Weights of a small transformer language model.
Architecture: biases, tied embeddings.
Training: a variant of Muon for these matrices, 1087M tokens, 4147 steps.
MLP neurons of a small language model. Each row is named by its layer, matrix (down: output weights) and neuron, and shows model dimensions 170-265. Each number is 500 + 40 x the weight over its row's rms, rounded and kept within 0 to 999. Numbers have three digits each. A neuron's up and down rows have the sign that makes its largest values positive.
A block is one neuron, or neurons of one layer that tend to fire together. After each block is what it responds to, as a language model described it from the Wikipedia text at the highest values.

L10.down613:528541505507513505485526504516574457522580470512520502465489454554435496473472523547548451504527502502475468565501434434494502538507531521456496472563489515475438533577539537505515506473489536453495541522489514502562470564509436517487513547513550548513483544439543517481561456471520514536
Description: Separators before table numbers. Cell separators and spacing after numbers in Wikipedia stat tables (medal, score, election), plus prose words before counts like "over", "population of".

L12.down63:516452488527491483477474504468508455453477514526569569570483562544508504552595505447498424489482492455512544476520548464515669492522479420509480506504477492585481529434526478551515508528549504500484548461520534474582448539569503524470498502486491493588526520509487512572509552554473547538
L12.down194:497484469413445499466471495560470474573482539535543495553537469505543466449540447494493552506445418431470565529409466474457565496511480545545522531546538534467432544479498479517507532495537537492454449575469476498491490520536554500467472486536436516536587519436454496417558485471474551474
L12.down346:524499457546479516454507467462507552538503479511428487500554516516523472536535484551562531484589508516493506515496559422474485515521464506468530500537496413474467505529462478428456460474584483550510505514488470515526589530497505549441433494481481422497491479532486566483529509489512553502
L12.down390:505578456574506540453472554497472518483462433437502551514452470504487522478493532581457459545496480504486505505500449462497496507470492508492451491531479498502528449492478431490527513553516511526538495498471524424577464538455489486545551472533546446511519557558556502547578568496489523469
L12.down423:581568505510494521475476470529521494560511564501495506429526460566469509477522524428503513480558490482475520494430551436503527504455524499462483487506531566543524454447529497540444480527472528464533495523544456457498509469481525513374471442530482623500535397558507474505539525448451606545
L12.down427:540492412555499466513457574553537431530464453492509460455477514473472602523492570433491518484496499498509475483452478527533536501418491527467498517513477466551551512472453493587513468501463470458568539459465459544534532452500500519446590483509530466536473513568470487578473517499525503471
L12.down467:508580488511460530522513561495541465529614502545545527401496496484519467556529572464489456535517511521418472493537481578468511475480486542517505533493461494536500506536516520503517469472466475519525499552470521545504495505541484480516467457495475543542451527479512520504468462479520499482
L12.down612:545508491486481532526542538500472526541499533463497530491532514502495527494446391498514509493478465468470413554462504516466477448513435520514499505491502519479449499419572547485554523503478549526534483660483437544510519518450551562514496500526449478485506490493444493555500487453553457471
L12.down676:527459479506511561487482494483486575507492563537492508481439504406522620515429494485442507543454497458532453391518511472453496538548536545468509571498447494511507492473538489484489475442486522463461472456526447462548468526551530512454472516529479515549569459490431484465503535549467491434
L12.down766:471497523529504488462481484482490465489583498489439550442513454513464493525552487514506495542458498564525430542493490489500489560538497544512459548445506486488473526459536522482541482535531496530518526576479483515502486522477511508482535498491469473504464517470572532505497505484480571523
L12.down767:523496528528481428483473523458485511485486424505538515420513494590447554531520540507509483421498461534469455533449509493487591549541540515518389521461487544483521406421472518425480474557479540517565517501532497464543523470438467452515497523574519566448479443498534482547464501542460565488
L12.down833:436544478497458457462469517478507475516471485477433463495482467474529531528546521479505541512533453473517510478509509536521511453543482532510557510519479488527502580531556524574534502509478464516528525425483511492501572487454449464534500456534520510477446518522422472488559476439447482479
L12.down849:509488507550500445481472510481589479494484439501483526505512532421460572465539477470517501572474558528422506492418539484489525551536483549442457477537463511469455447536579554499451538515481520503484516506464508515552485460480510515540483436437483547483619493582494444483480492505486429551
L12.down944:514531540495520535493545528474485463518473490511516536470468520477503549511494564454477470520506484514474426540479505525532475508540493522462497521411462510536519527494504498501517501522473456510515491469508545505505429498568536509561472438482509502492490540488479503542551551464465486512
L12.down984:525432451586546479523480586472504532521452446498534475511495477425541517496486531537468517440524496487440526512518452507517448471516503566461450476546525469449483475456472544535502465491509544430445574499469543531537521510502480475631478440522601531492538442556597535416518506496548534537
L12.down1229:474471524517523509466437538548527490460561501506464546525461564506488581482501421520463478531489470493527432566581544541496540593517541480526509471597502509516505489513467495472520516526479480454525527459497505481486492549494531500515554528516508480456460429528505509419495455553527514518
Description: Separators before numbers. Table pipes, spaces, semicolons, dashes and colons that follow one number and precede the next in stats tables, e.g. 18–34–0 | 32, 30; 11, Max. depth: 60.

L10.down788:510495482510514494453499544440524541538487379545500508466460496445494507434555484522490486488455532433490516541520503492470550515531452513516472489505422539513424527529424460556496466462443483440562495482566521528503467490521520505474448486523509593484536507508528464454524518502478499550
Description: Subject end before verb. Final token of a sentence subject, usually a person's surname piece (MacInty-re, Hoff-man, Bates-on), or the next word such as who, has, did not.

L8.down255:564500475451487512462576500491490481478491514511490526508513530495457526484492451481511538527469471451547545480481519483457540493485584473430481538524440521473502532479480530472498517542585493467526486566537579492459505536505453395456475475502497456570422433496507522449439504494426565550
L8.down733:503546443546574486470470444577484437468463494505524565526455538508542399530479485552582492509498532488465501459522486440488589515542524518522448495487444462507483515545524551490529540574553524445447492623514501484451480564557467470536509482469536428518521497507494533531513478485429448619
L8.down852:542524558488546482504475445532494548461431531489517433486480486460491485519464528500561490582470484540476441527530546463494521519466503492494481487440482437517522510476476475485543409457481510497534515522494437354459490509450485527519481477561519485518500448538532509461478512543484472531
L8.down1084:493465506479492492585466512536538527481532537464547526636496576460421537499544485438475465497446491518479488554468499538472489497536528480465434436468448437482454486501504489451573453465478478456510482520570480469506529537464485483433493470460471468508487524480484475427494581480513551592
Description: Scorer name before minute. The space or closing piece right after a goalscorer's surname in match reports, just before the minute (Sayoud 68', Ruiz 68'), and after team names in result tables.

L12.down132:427470545569505504526514534504548514498504533501467457567499496559472533513498449540534480480505587502422534508551483495470501476484422505487436502455482431545471479500508549506473541501480550534472536572485492476475475509510521518426547532455514503473499513501538477562473437499530557474
L12.down185:475479519420516493493510548462474458497522443457521513460482480542475519517487521555506548474532546513472472466528535558520520474424506490527524469407463521469553528457458496509576519494586548488461439455521513493529482491584539467515485612465514492447457513565530554457450499475477538505
L12.down191:448473451503492484531463519471449472421504491539569520477564505524534467411448525494531439424464556501484568559527478466464516490486462469521471456450564506567549517571530482488462526518456459492489505573529457489462469542552554472445439456479408573540533472454477470448463502532559437497
L12.down324:511515456477464444468468469498454485517538427468521515455462572580499504560504495520511558599502512495514517526511471471498458515457509560528491504442440513556543487545526557527432523555478457525469418570478459537465493510452487414509421499523476553503466509484584547547467522456502426478
L12.down364:541538486564531530543534507557528488421478538556526421395484504533519552620549476493513530460577462454481467487478503454521516482472526521472519525465499492460587571521517503446491506436501485529483543468535527481538473485467479497515512511492441480467531519499444456588524543504517459494
L12.down391:537486462487482549470453373489407506465419447472602516525526480497519489485489478509443517522541479452556571429580495463564553477490463588518516543512475603452545528475483474567521510497513421444488522551463468507465485477569557501494544538535475504432443423546458460467524464526434512450
L12.down458:506476507458502425453500390441468444437505496517459486480498484531482513467487526449509430485561549491410488499557466463584435463550466548470533430451509485501555501474507520487467441518435555517438473567486509516494502444476487507431539533432551415520514542479448478501503496577539464564
L12.down743:440488565536535553526517471556529523490498545452431587502476510431474524504455490488452494456502519451441544541580452473599493510488435473433533496542424451486491531563523485565466540523449500568572492524521526460533471475446544517577448443534510457470458460516502513488552537526533551551
L12.down918:419515580451607436507490520573568548536481466524533583486500521458489458508572472496478490503484520473489483438488507598538582533456452517480438503546545404435558532480463458478478506534523580543520497499490450540508501489506496500546501449462513539453483447449464515518494464406504545482
L12.down940:489543446455529494513561512500473568507539536576477462468482468464566501498399438513493469570527550518499529439558466491493494502465483548521574518515507500458474525540536435501537501493517434589512530417505479500545446486524518446499537556426580481450514475474528541478516464531507480506
L12.down1120:505542452466472542485450529426526497511477473512476531517465486491455566583497507483542487535531480492509466516529533458494413489516522511472450450491494543465509541535535581473481465484500485520482494436518512525553477402533486500435495519455459492468499421533517600543479526560532547467
L12.down1142:509490449526530532542485519519586523517417529515586525526505501496462453517550499485477486479496485497517459598467512423506578600480454535508478489472526497502463507496464445457498521471533480472512489453486481529459437584491552449469489497380493465496463502554524477524484489469475494398
L12.down1193:480445475520525518575541511545542540517504497515480504542462472494483460456469484502572579519536474446405421473530445461487512495475462433476484558521522418576540498542553552516439529530483489548524531602502571509528508468522466457533484486497452522489513497533447491498460509503592522505
L12.down1271:564447518501509474504534513463405492510525495527487543488509493525605459517553411488468527602498462389448445457496545592534440510450491436551510537511531558513503448519521511457494493438401494501536500457488467462517460488505490551487527511481509492507507477502530507475551471478521404485
L12.down1292:549480492445507474482486554513529489559484468524492539477506492464431463465548554601489472532446525587540466514457532520476497499509449522486429533418516521494535475513532550492557562561476474450490527461521505535448451474452483464529551472501514516479561510516419562480538580508473467521
L12.down1311:510556433526519502468449494526450512438486456454487444525407557524464554497512445495415519495497410559540511430506513500531450565546516493506486527524447465461491499519485469525455507522476540598560546451505542524474568497458495499542481397527516523465552496459476487515522475465515505499
Description: Word-initial letter P. The letter P or p as a lone first piece of a word split into fragments, as in P-ower, p-hylloxera, P-imlico; occasionally b or c.

L10.down1145:474457472553500558466476474501534528505490475540487510547442480501509535541510616505504530490471469529524557455462461533604533487434528497461498478477501426499465573505458464473486394528555565464522525458543527496503502507428524496441521537522514499537463506535453514543578480530506538564
Description: Mid-number separators. Separators inside or between numbers in tables and statistics, mostly decimal points (18.0%, 89.5°, £2.75m), also pipes, semicolons, dashes.

L12.down11:509534518504510482392451531412429456579497525487454506511528480489547494478476491460485528468605532377460495453492494427521550522535587501509530485472541522467385497429529453432502521437488534564492576483487531503513500521512455527479459556505533481509490379559465565513498522552456519495
L12.down65:477512567489483490485477485458469425475549522502483506451453516506539534494535425524409539460455454546492485482451438505514549465538510459507499533492422466472459500522518443543499522434517499450456504484511492439564547537467436529466512536487484528547477546491564554437533526461432480522
L12.down189:449508466510509523478507458448440504517518464498542501509556551523492550454542483382492459528467492527561449522506502505529478487422488500442482475492529440505464500581502442424453500512499477497481467454518452471513431484504575537467463504488448516428482501601428387497494548512508517584
L12.down205:523523515456523443453497435442470568473482512481513481515423485452535498426567422481460458568521515507559465507481534473510504552480431495448473477491457426518507480569493457572520519543589549521427502478472485542401487559501477474475533445466488479540509552510473557465448480470483512492
L12.down417:490516506516453464528448502514456440489478501475446420500473394510509538471522506553463530486504543476556506481528536558581547516494535492536476519504529487586436518547540504477491484459556455506442565588432538480502550473520485511537430495496518419474493488520508512532549443525604500515
L12.down498:530471478489444522510425481484509468543495517564489468505444573488529539467553463479502530464545547492511488565540573497489531454489437496507465515458533519543451512513427512461482479488470478495526485548511542545429528472577469523460450540480544508537480554551476455527535501435511512513
L12.down503:535482490442487490512469535523487495563505535526530439529517424487551570452481487495540498512470531463524527582556488510547478438503501471436486461485488503493458490547552506482555428533529436551538423572468400499444539470468500545516482472489581484496516532498519533445530427524450486452
L12.down504:464545551472493555517539473440563515493498499540616530494557523554511429527553589519500445546540494550477480516524493488498491518542566503507515481516533523475424470520469557472445518538552506449523513593481542495513552482500494517443542427498566460499575540467545493543451509560510552492
L12.down505:522474492535510476527585452663486536465502492514469526436470565499513477484449536516538499477535455528505483496451469447476506489553463550442497438546573464499484530462488499437528507495488495480516616471517499466555465540498559508457438503421525560504448533442524507443528524502484474533
L12.down570:499478500471517432563584524487490601479563525484478486495471489482432515497539530482489541562510455557502517512538598544463546460533498404528498520481532565553484517518562522497503505501486477412504461468515508559577451481499448545472499486499544542478508450514545509450470510466442501472
L12.down779:509496450501535506455498502446424498465477493484563477546575413512579452505531536439609433489486514473515506571549472459519517518432515541465530495540494453466485505514601534422483445511551552505531465549456493547486485489492575489459510499522477507446497551449477522401489517503483469495
L12.down838:476568455458517484483560477444536492531423524459459510464490510482505441424468535488534481482471487486471439513446464445557469424506510503548499525461486509477505458513519506590591578500427573532568650510552498518500482415539512487513442541475526560515521524484549519492525434485564468591
L12.down877:582436536541477547407455496591397500477466527500531511489542485526536589516535547494569488510568530474482536490429493515635523559485548524518511477501528424553446578529542509488462522506517520550550480522470528503535441503561551484507477465421549459487596521485528544554516500534534514548
L12.down941:477487447490471429485499491487511469561487473524466461481532448553475493495551531513548480502494509509470529515487451492517426497496514494434466455547528495580464456464527437524461528543456479432459565600527450445505452587517508455456400480547494473520519489499446474439411437486508494566
L12.down1137:514529422470539418526483521467457575504486483558525463455502493433487513504524539549556600430606507525571585495461460527476478524490411431478488479492488401607507460510529505446528496505427451547484483382514459505467537526459472504525467431477553500512452517469464475482424466454506440477
L12.down1163:462444542470494576513470489508455499484527473536476504553549457478461458435474471437484490490500523444463544470408474500476486443488483500523494536539518476489522452483541521487475520415486515514482511502442514482441513445553478443497474510465475465485531493452441534543584454551414443504
Description: Repeated name completions. Final pieces of names already mentioned earlier, usually as verb objects in plot or biography text (She-ela, Kend-all, Mh-atre); occasionally a repeated common noun (habits, park).

L12.down211:506541493439429446530483540533473515507457468494443504456470511480522569535501509489463550472592486523541421524537506528492585535534506454518453472462497498455509458499442493482476513459456542585475511531533555458493472572473494517438526481513520462510505442479574591507493502514463477523
L12.down268:478488435404554487440538546503574521523487479460440506531519504465498549530535461480489481450520550552442495524395481498453548512503515531550550537469477474505487524496475500505511523480422470518500528389512475554516494512509474452493470538484469442482482488471441490500463443482536490482
L12.down269:536448421477515475552525527504515536503467494483513577541499473491498477540468434474518550465476526504524556448449520501559520522442479494503485437503528504523473500488443433586544487486559484494478571430487504575526578502510493449494587502462556493504479494530503502501519458518438468487
L12.down320:530516495468488490443482470538459486467498509550486479490534579425454609461483415511513503494433571514523435554488480435475528528540531453476501469505556485532525497517509460492523487489492519529515643455422560494508432530401424536464517521463486496483541435473499466523509496566522511534
L12.down443:543525519511482481419490533491468506500417517502478580485485424450534543435486551503514453474444509498581491486531478562502486505504458508479487450490400496406505453461524485449500520504497455489531505524447489534500472539454449503460560456561480491552462514513526508463506431563492505543
L12.down519:519436441430520451510595576525550494524468482432487509548530404539437569579465518488556467494519561505562437438563491484485478478547518496496442576566478478539476528520476472531459426476479574478465469562483487528453502497459490516592453530538456504500564519521506421510564500498465445543
L12.down549:456549593518523538476466476507516527518503501475505553466387489449529501457426437491566493484525492567565507541517492482477559479448534510517510437551491528585522558521474458523529571449528475521469495493489501469483505456533510541544472510422464508495553494434482514506444506514479484458
L12.down738:546494503582490471496548439499567530462468497452466499560458549541558513492491582553468500460506541515500462485526435518481528516462462550489525503538502458493475510491482513510538476470464418490497524510547520469527574571529593534408477506498493467506489495419542484477503533469484556511
L12.down804:526475452478522508508508489463498480429452494493501517523482524481524507471479485458496474520464464488487527449446491481464527536503480530490436472583459472529540447501469478525473484439575495514496564415448572485478420485532464487529549490407400523523500616497566456479509520465497566500
L12.down814:435524503563517529451518459522529550489455511515552582518404528539571552488563506510485549497507480480594577566570428503514549567465549509421435503492502468523455464518460526487502514409480453470484497577543538516461478490524450563530475525485490604503545514559533476476466533471576482492
L12.down912:508505516428517486524534431452477519542521540488470507544487521441496465571472489477497516498510511447526462593457568505517419576514529433522574454533466471457524453538601514546502517462530490452453492488491505540500554485442505483465526478417527472440441493481475498462491485558463474473
L12.down966:557497540475451387421496523486506532547505485470549526580476501516541497444532500522572483526537528517543552504469466518518499518545513429513444476607461494497424516521510434494531498503483511506488463505558514529494483578521484504528480555530519455522494539544554500459501532498489496473
L12.down1065:551568483509509491443480510511531528455511546545539426483460531425524504538470542477508459479481549473542524571495431480507546532478479507451540523512511520522525489551581524549520469456436513506567472575502433482542498506482527457479503457549545502485602506520505501487449510429583554501
L12.down1068:515496515544483542549538457472529444501544469455491460513475475560413475481447457420478559445532480506512509525530509494501517531463527582560513487480439589480476474594538468485584443488522484475473481510516609454456482505523527578513474568523480526466457540520482445428544530437522501465
L12.down1106:469507500518498522535443528495465502515537443507476497528494539501500421511536455454540474495545472527473476484475505431578517500529559531555498501569526562547513514460576522529472538463508437513512418492494501479489498480466510531463540569534517522501537489531432589557528472481524425529
L12.down1194:470514471497572492445486526532553519468548504485471450512496527452431547512435439472540496476567545555513518403441486469550526423443504557507495519520553513513451519511482576577447521521518429483472502509449475491475460569543430531532488503495527523472465453471446398533477540416526519393
Description: Sentence-subject name endings. Final token of a person's or publication's name acting as sentence subject, often critics in reviews: MacIntyre, GameSpy, Economic Times.

L10.down1123:524474517516464443482516420522573546528513463507536491539483516503536505471497510530478456508460487587557614527575538479449529589456433482522452496446555466515457527547382530472458419468514497514452478456462469513479540528432435557463518571430484463539502510492531461478436591486464529521
Description: Named entity being acted on. Last token of a noun, name, or pronoun, often the object of a causative verb like let, make, or get, as in lets Kendall, made her, getting Satya.

L8.down396:507543505501496502481571511541489543465468496477534532529487538475519488495469539492575468572462460470464544550554529513508465545524504573457500492537539532516523527492510463474542547517503539515508491565492494462487445569520439524472553490441520550466466498491465502587486472556491551519
L8.down676:510588452505456503523462480476504471443534469549477485526490501510567536453471533463489566536532465481556438471545501515505481539540440461504511460500483510507466476489529502470446488477521550542552496519564448446532552413591461454534528511563529541539467472494492451491387522423542555399
L8.down1027:531475518460471514439513517533488495496514503476444461443488569473507455520528532508519473494526564481471510526463439515462589540540548476449467523469593510577464531513489475531510494545497544430505556456472508466488581464535496513465543486443478479473497516455452399456458472534504504545
L8.down1251:442471482422450467540516432446511524510452466491485511511490555548563464482482506531521532538517483561531491530561474461490478487465498570448452428465509447494506507503475492486495467529460488525584528471568461411546500522593470529545520589576513562522539422488551511527558553493465499540
Description: Separators between stat numbers. Delimiters such as |, –, / ( and ; right after a number in sports stats, career tables and scores (e.g. "1 | 0", "10–2", "5 / (1)").

L12.down107:528458476535596548535495526499530445551512523477542511496464529476523485430489437515563443558473489531526518451556507552529505497500508536475482517501465455497434468516486492549496531539510434447455497423438523480430413507463525530448441556514533487568492484523518536510465560419520450525
L12.down149:514574442476482424516453440525500445458482556510584546504499456539610484489453554528470450473508479458522477557499501487469481541565540446622510453560533472492558526489447496492488417529504463463530524541540490459517469535504500397515594517570512536516504565506405511551475502443513511496
L12.down271:455448516560479518522513482490556530450490524520448447424454447486528411434485464452485525526482463491478510440532500462496484538441514517495518460447474443432495532540494494482502434467599470498548580594517509449473495476485521470508461467497488523516427487485448488548538547527525506448
L12.down294:484498522483479494538448419478515458545499485447526607482448475559496502447440499479519524501582527516519568452450481487509548570527500500458483504565513432494510473519504520514449540459533512506459453423488513442545468425434489460518529438504452422472481546558459481493467545411489505553
L12.down341:504488476494522541499454493520535484450497451534462523595511453487472455510550469527492550480541516550492503544465569493493556445531547518522494501526510419511511467513491501527429462414518475503481559463532425525563515522457515428557518509462539524516508450570517447485526554555518512584
L12.down372:526470538462545454509564480467450486508488493439499620475455484549439490536489489533476485492508479574516465441546491482423572473494500477472567417483538483525525454564499494531551492499469508495490534431475469460539520476496471495488471485464528480548473497462555491412508443442477516526
L12.down414:473570485484503515523448501451545549409462488592525587547582579551514518510513499534462472514496517535404502486438510551549520462542540466559510534512522563534459465468504480507465490505439491453433502512513465459525528498468465487490482494491566476514469451579497531508507521592455432521
L12.down452:499517583529529451429405441411553466480530537540526459497449576525543550488457497525539441494505517450485432519475489581483523467501518528445511506446499505502573534573498521514565462474535517454492528486523483478501550447484493490520473543475433524548520467515483490510553527488472504526
L12.down527:560467417445458527514501478515516502500531478451571429503476447506491496515527552529465549501516485480520436510463512471546479482477503441448502521534528473505511521602454516492513460453471536535499545439461501517488532458502401392439485469498499525484446527488511515510472490524551527521
L12.down579:521531545523517556464418529455548526516402463542514501464492497531484497480586501456463496462446499553428476549519528450528560502482455463485512512505512439461538493486496523492535539500483552483426468518549576505478558520490446469491511487460522487539485412558494449527521463497586521612
L12.down590:499532424519480516494555474538501534480499471543479571540498500531545511482521415500467534485509485492528450500441472500553560453438551566483496487503597440519453479475519495508546464445554470559570449474450513490521599560492495468522539499491477464522448487531444452459420473477552447536
L12.down969:510520472508446483518508538487505482532492435516545457455432512485548487556527526517535551494520532511533490533557502474458512489510454539450497492487509485513493504465553427454473460595528531492473510501524432574515545501507481497489450509531503467432466482468498499509470492552534495510
L12.down975:484516605584454450548477553465469582483527469516504514491533518505521531480435531512521482505527461423581513542505477579541545493485477458488457502541438504500500523512449528546543496462492503453538466497513469566544461507524486502452483540566524457482472551461473480503535531437453554477
L12.down1005:521519492556476466486508480527519484481474496473585427503454573438548528486460505464494489442490543577480512551524480480551490524400496442475536532466525424474480537473473482511529507543508589512503464442581559480520499552518533498442491543506524420461545508457497433482533516515465451456
L12.down1141:536426567428557539504474511540549457469526510490543498524550562462475472466466489468563475510563430504525509524539511512538500542539517449508536459484505521451531595483441504444494502596538543488474564419508557458506516569518489495480409493459482502487519469574502544524512600514537495509
L12.down1172:473526430555513523421536536479448540456483471514490575519501551569554446500528465499464459465538455485406516529562451459538423515457436531478576549431512524512513538466399488490534548467456488489450487493517523466549451532524494517513536516549541464476434524499475505471515514521542493483
Description: Score and number separators. Separators between two numbers in sports scores, stat tables and figures, such as the dash in 2–0, table pipes between counts, and decimal points like 144.5.

L8.down80:473456513483499534456567491487503458432528478494508474565454523511526558439542507571459616467538521474499479454468480495451525449456512467498501535518521507528499441498505485500502493444545496412526504483564512510513462486572494480503474479494452509452424553444572493507492499407502497477
L8.down799:524515586591432448527484524535435561509497514518562455466479521507448500476532481544453474452593475490574466489433495531544518493549485497509439498504521456601470470503524457541504549487493457471448463535550569494497536534514523515496579512548468521470510481454516556433390533568537510461
L8.down1087:517496469432448580495477541499471509473480448491464521520530526426497542567501477486420516464510517515482461412497492521493522488489525465489490476416467426496509501503409559554508476444525496577489436466445482469475481498544500556481567551460550534498499492463536512485529508563464505492
L8.down1190:508450476541509467513500597510499559502462563556498528519535499520525525605431438438502454457528522401497531445486503477493563479491610497469492533554483538594489555549517535555506513541487555434500480456485539523428523444495537542486534440571486520488481432564470554552474537483493529468
Description: Word-initial P fragment. A lone P or p opening a longer word split into pieces, as in Pittsburgh, phylloxera, pleased, purchased, pamphlet; occasionally other initial fragments.

L8.down262:459487482562503491474497523470482473472510456489519469551481502546522508491422421521518481436505537431479514472480522498528511457500485527563585518490515524468440479537581524471580535517525573472523512441506523475485478572533464479537504501493537434500450447513541566490460498579509469492
L8.down389:463447540477485425542506481466415463475486488566527494505490538528572539428424522494582479472513495469529526507487440496524519465380520467504482439519459433522517490512534529529467549526458524547457478466454497424513591478467498479537500521518456585454459497482494501493530466531494426475
L8.down460:489525503483499416515520598463467530552474487541445514550515525515555480399504413434577527523509494515559476526495516503510449439407513470477492498539593480499577466488597532514413483491563463405503528496480490510566520486405517503547531539494432508529471566492487459416547505514563522496
L8.down581:451468504459498510494483513544511530482546438494478474490513492485545533462507468482489538465475438480507549476487551567567493428551493557526462566482458526484470517470519484518508566558530481458493544486482493423493483525479518552503485475487447502470458458548463580408509485493526492433
Description: Head noun closing a phrase. The last word of a noun or time phrase placed just before the main verb or a comma, as in at that time, these results, in his sophomore years, his early life.

L12.down12:434421427509448528460435429441551502517474474408490548472438484464469482395497522481530546455483575484537454504416522521397426563574486509501460592517553448502500486506505484482453517574510451485513418418537563479487502569437530479488421484510554525449499504538520474428461459447451509532
L12.down51:531495479465508452550515549435465547461530501590497431578517493510470490483488490471565486547545519474477536527514448542463541489433524538523472537530531493498510533494480456481508456451480538563533538484472507553478453524497516515495455538505554468486540575610488448565466536439510480547
L12.down93:528501497577527537544502479526561506470466502422533584458503450479440419605450466533552469514523489499513465557538499544496454502431512430502551512510507449574424492462491454463467474511539463523498401492504555556419484518477481495561568467520512465438540469495562485449524506542538546491
L12.down265:484427433509467522427469527440498484477553543414482505476530495532495508470538512457545553516491489463546491526440459510540516485532599570468426485552469516629561493553413420465505437484516503566471569442519503481458474496463501562470530508523486502483509457469530485533433509552472492490
L12.down309:465517530491547494507549535482495500515494488445481479481448386432494455542579432455512542485525483518471469505514490528495454525576528481485542509463455532526526477532542448512433468491602465466433536561508569492466487506475481473503448525458500512508577471432481561596498482526430501520
L12.down621:496453534420595548565563437477456528472538520501509513503410482457438449520529504485495527473530509466541451439463437551514573463494483506468495452500428443527535566513444569452526526536511518480463559606505493507447466513493489416450386599503478517434469475505478450414555486489517483534
L12.down650:474453528450464529453426464452605529483421487557475514461565507468484500515435554505478462498517510511555571490511549470525458508553496527477560541475503480538495468486498488549509503497490497467538558502563481488566514534519524544567507519491507494517514466530464448593500459554556485582
L12.down657:514546500544525485507552534509523446530530474458534496505501525479460468490484476527508606452582478489525479460513486494540581511484470495474494449558473564462479520545468589437530492471481491541497492531508465513545455536456493504474497557494508475528495553514491530541472552510519466453
L12.down869:471539467457416573443474523509405450455537465532539527440401528462530571500512439474443508532498541489496443517545447580493564479487504505504500553505533478509532508439549522478495463578571564516406454497469500541526571511533458465533548480467561458525517490462542502460484474509535559483
L12.down910:513494496463578531444483477470502522529528456537469458525464479435489486504461485536476504513410409434495458485422492464475463494528527539479483561407557489503500500491530496508588486436609439463484434612562489530483486542465453547530484466497517532498557425521462509509509615524483421497
L12.down968:462500498503556488496518435429483504486506464459526515468533542495580487511553505499438563576464473446492439489469423490572473433534503501491464482546448482460434589555507461583494465507469523551577535491568506449526458504538541557541410510466485475494485471434456516549527514485524494433
L12.down981:483385493496530538496497533460491534508515524471511505479474500488564502511566502570421520450495548423481460501556475488526451519443476512497481527485469506457495496512437515569513503444570472533492470448517500540551503529567509522443554471460512530416488533559466498476503448516549518483
L12.down1091:522536506513574562500583483468590515500448475505603498505568470475494499477512544507483607482503581495537485500456459493562515470470446419460502583598540499481494463458509440539521554514475497436542534543486567526499434492455511547488532461520495518536545544478498521476523463512469417543
L12.down1155:412554504548537528577473496546411537512460523511448485527524532476473498466490467563444481519487499533539546466459420475472479530472468508478474523490532538542489519499408441471570506496522435461515393518506534505518486551473543483442505538537551551445461474527487522484471487454460525504
L12.down1270:450561545462422463554535521429461481524378512419437453486542498534538439503509446472438493514439558518554486536503471453544521506488513480505476527456447507449564423471483497489508573532444448452499480547509393471500568498521531555546487529431462472549549534500463518470521505519437481476
L12.down1302:517517536554581527528531419558461509469449535508458465542455542500493520536542417426508440526545472489544452456519469496519484440421404440565454466522517438533457487496495592519494413490497530456494493549439563473543496524484582537464520406516509528457472470523513552545498494447586515531
Description: Word-initial "C" fragment. A split-off "c"/"C" token that begins a word, often glued to preceding punctuation, quote or heading marks, as in "C'rush, (C'assette, ==C'ommutation.

L10.down382:488448525473511523502492578537457558457542498548533460437428508489476520442477500488448518497458445518477472457507533450513570508561472512497478474437490478534495580495541494589502513528557477576531433528486507426456481535544470521539500575468527501491502491376518435517550546490495508544
Description: Word-initial letter P. Single P or p token opening a word split into pieces, often a capitalised name or title after a comma, pipe, or newline, such as Prometheus, Pablo, Pella, -pitch.

L10.down939:479514551473557593472534556481494581488491530492552549556507473549551542590491490450421455529514481490467528487507468534514486476460504489473506465422450459422553523525507516523507548447468514485475494485503607543589489496459552552507475583497469568492484473524510518517485539485447476497
Description: Split-off initial "c". A lone leading c or C broken off a word, often fused with a preceding article or preposition (a c|ruel, of C|ourage), plus split "or".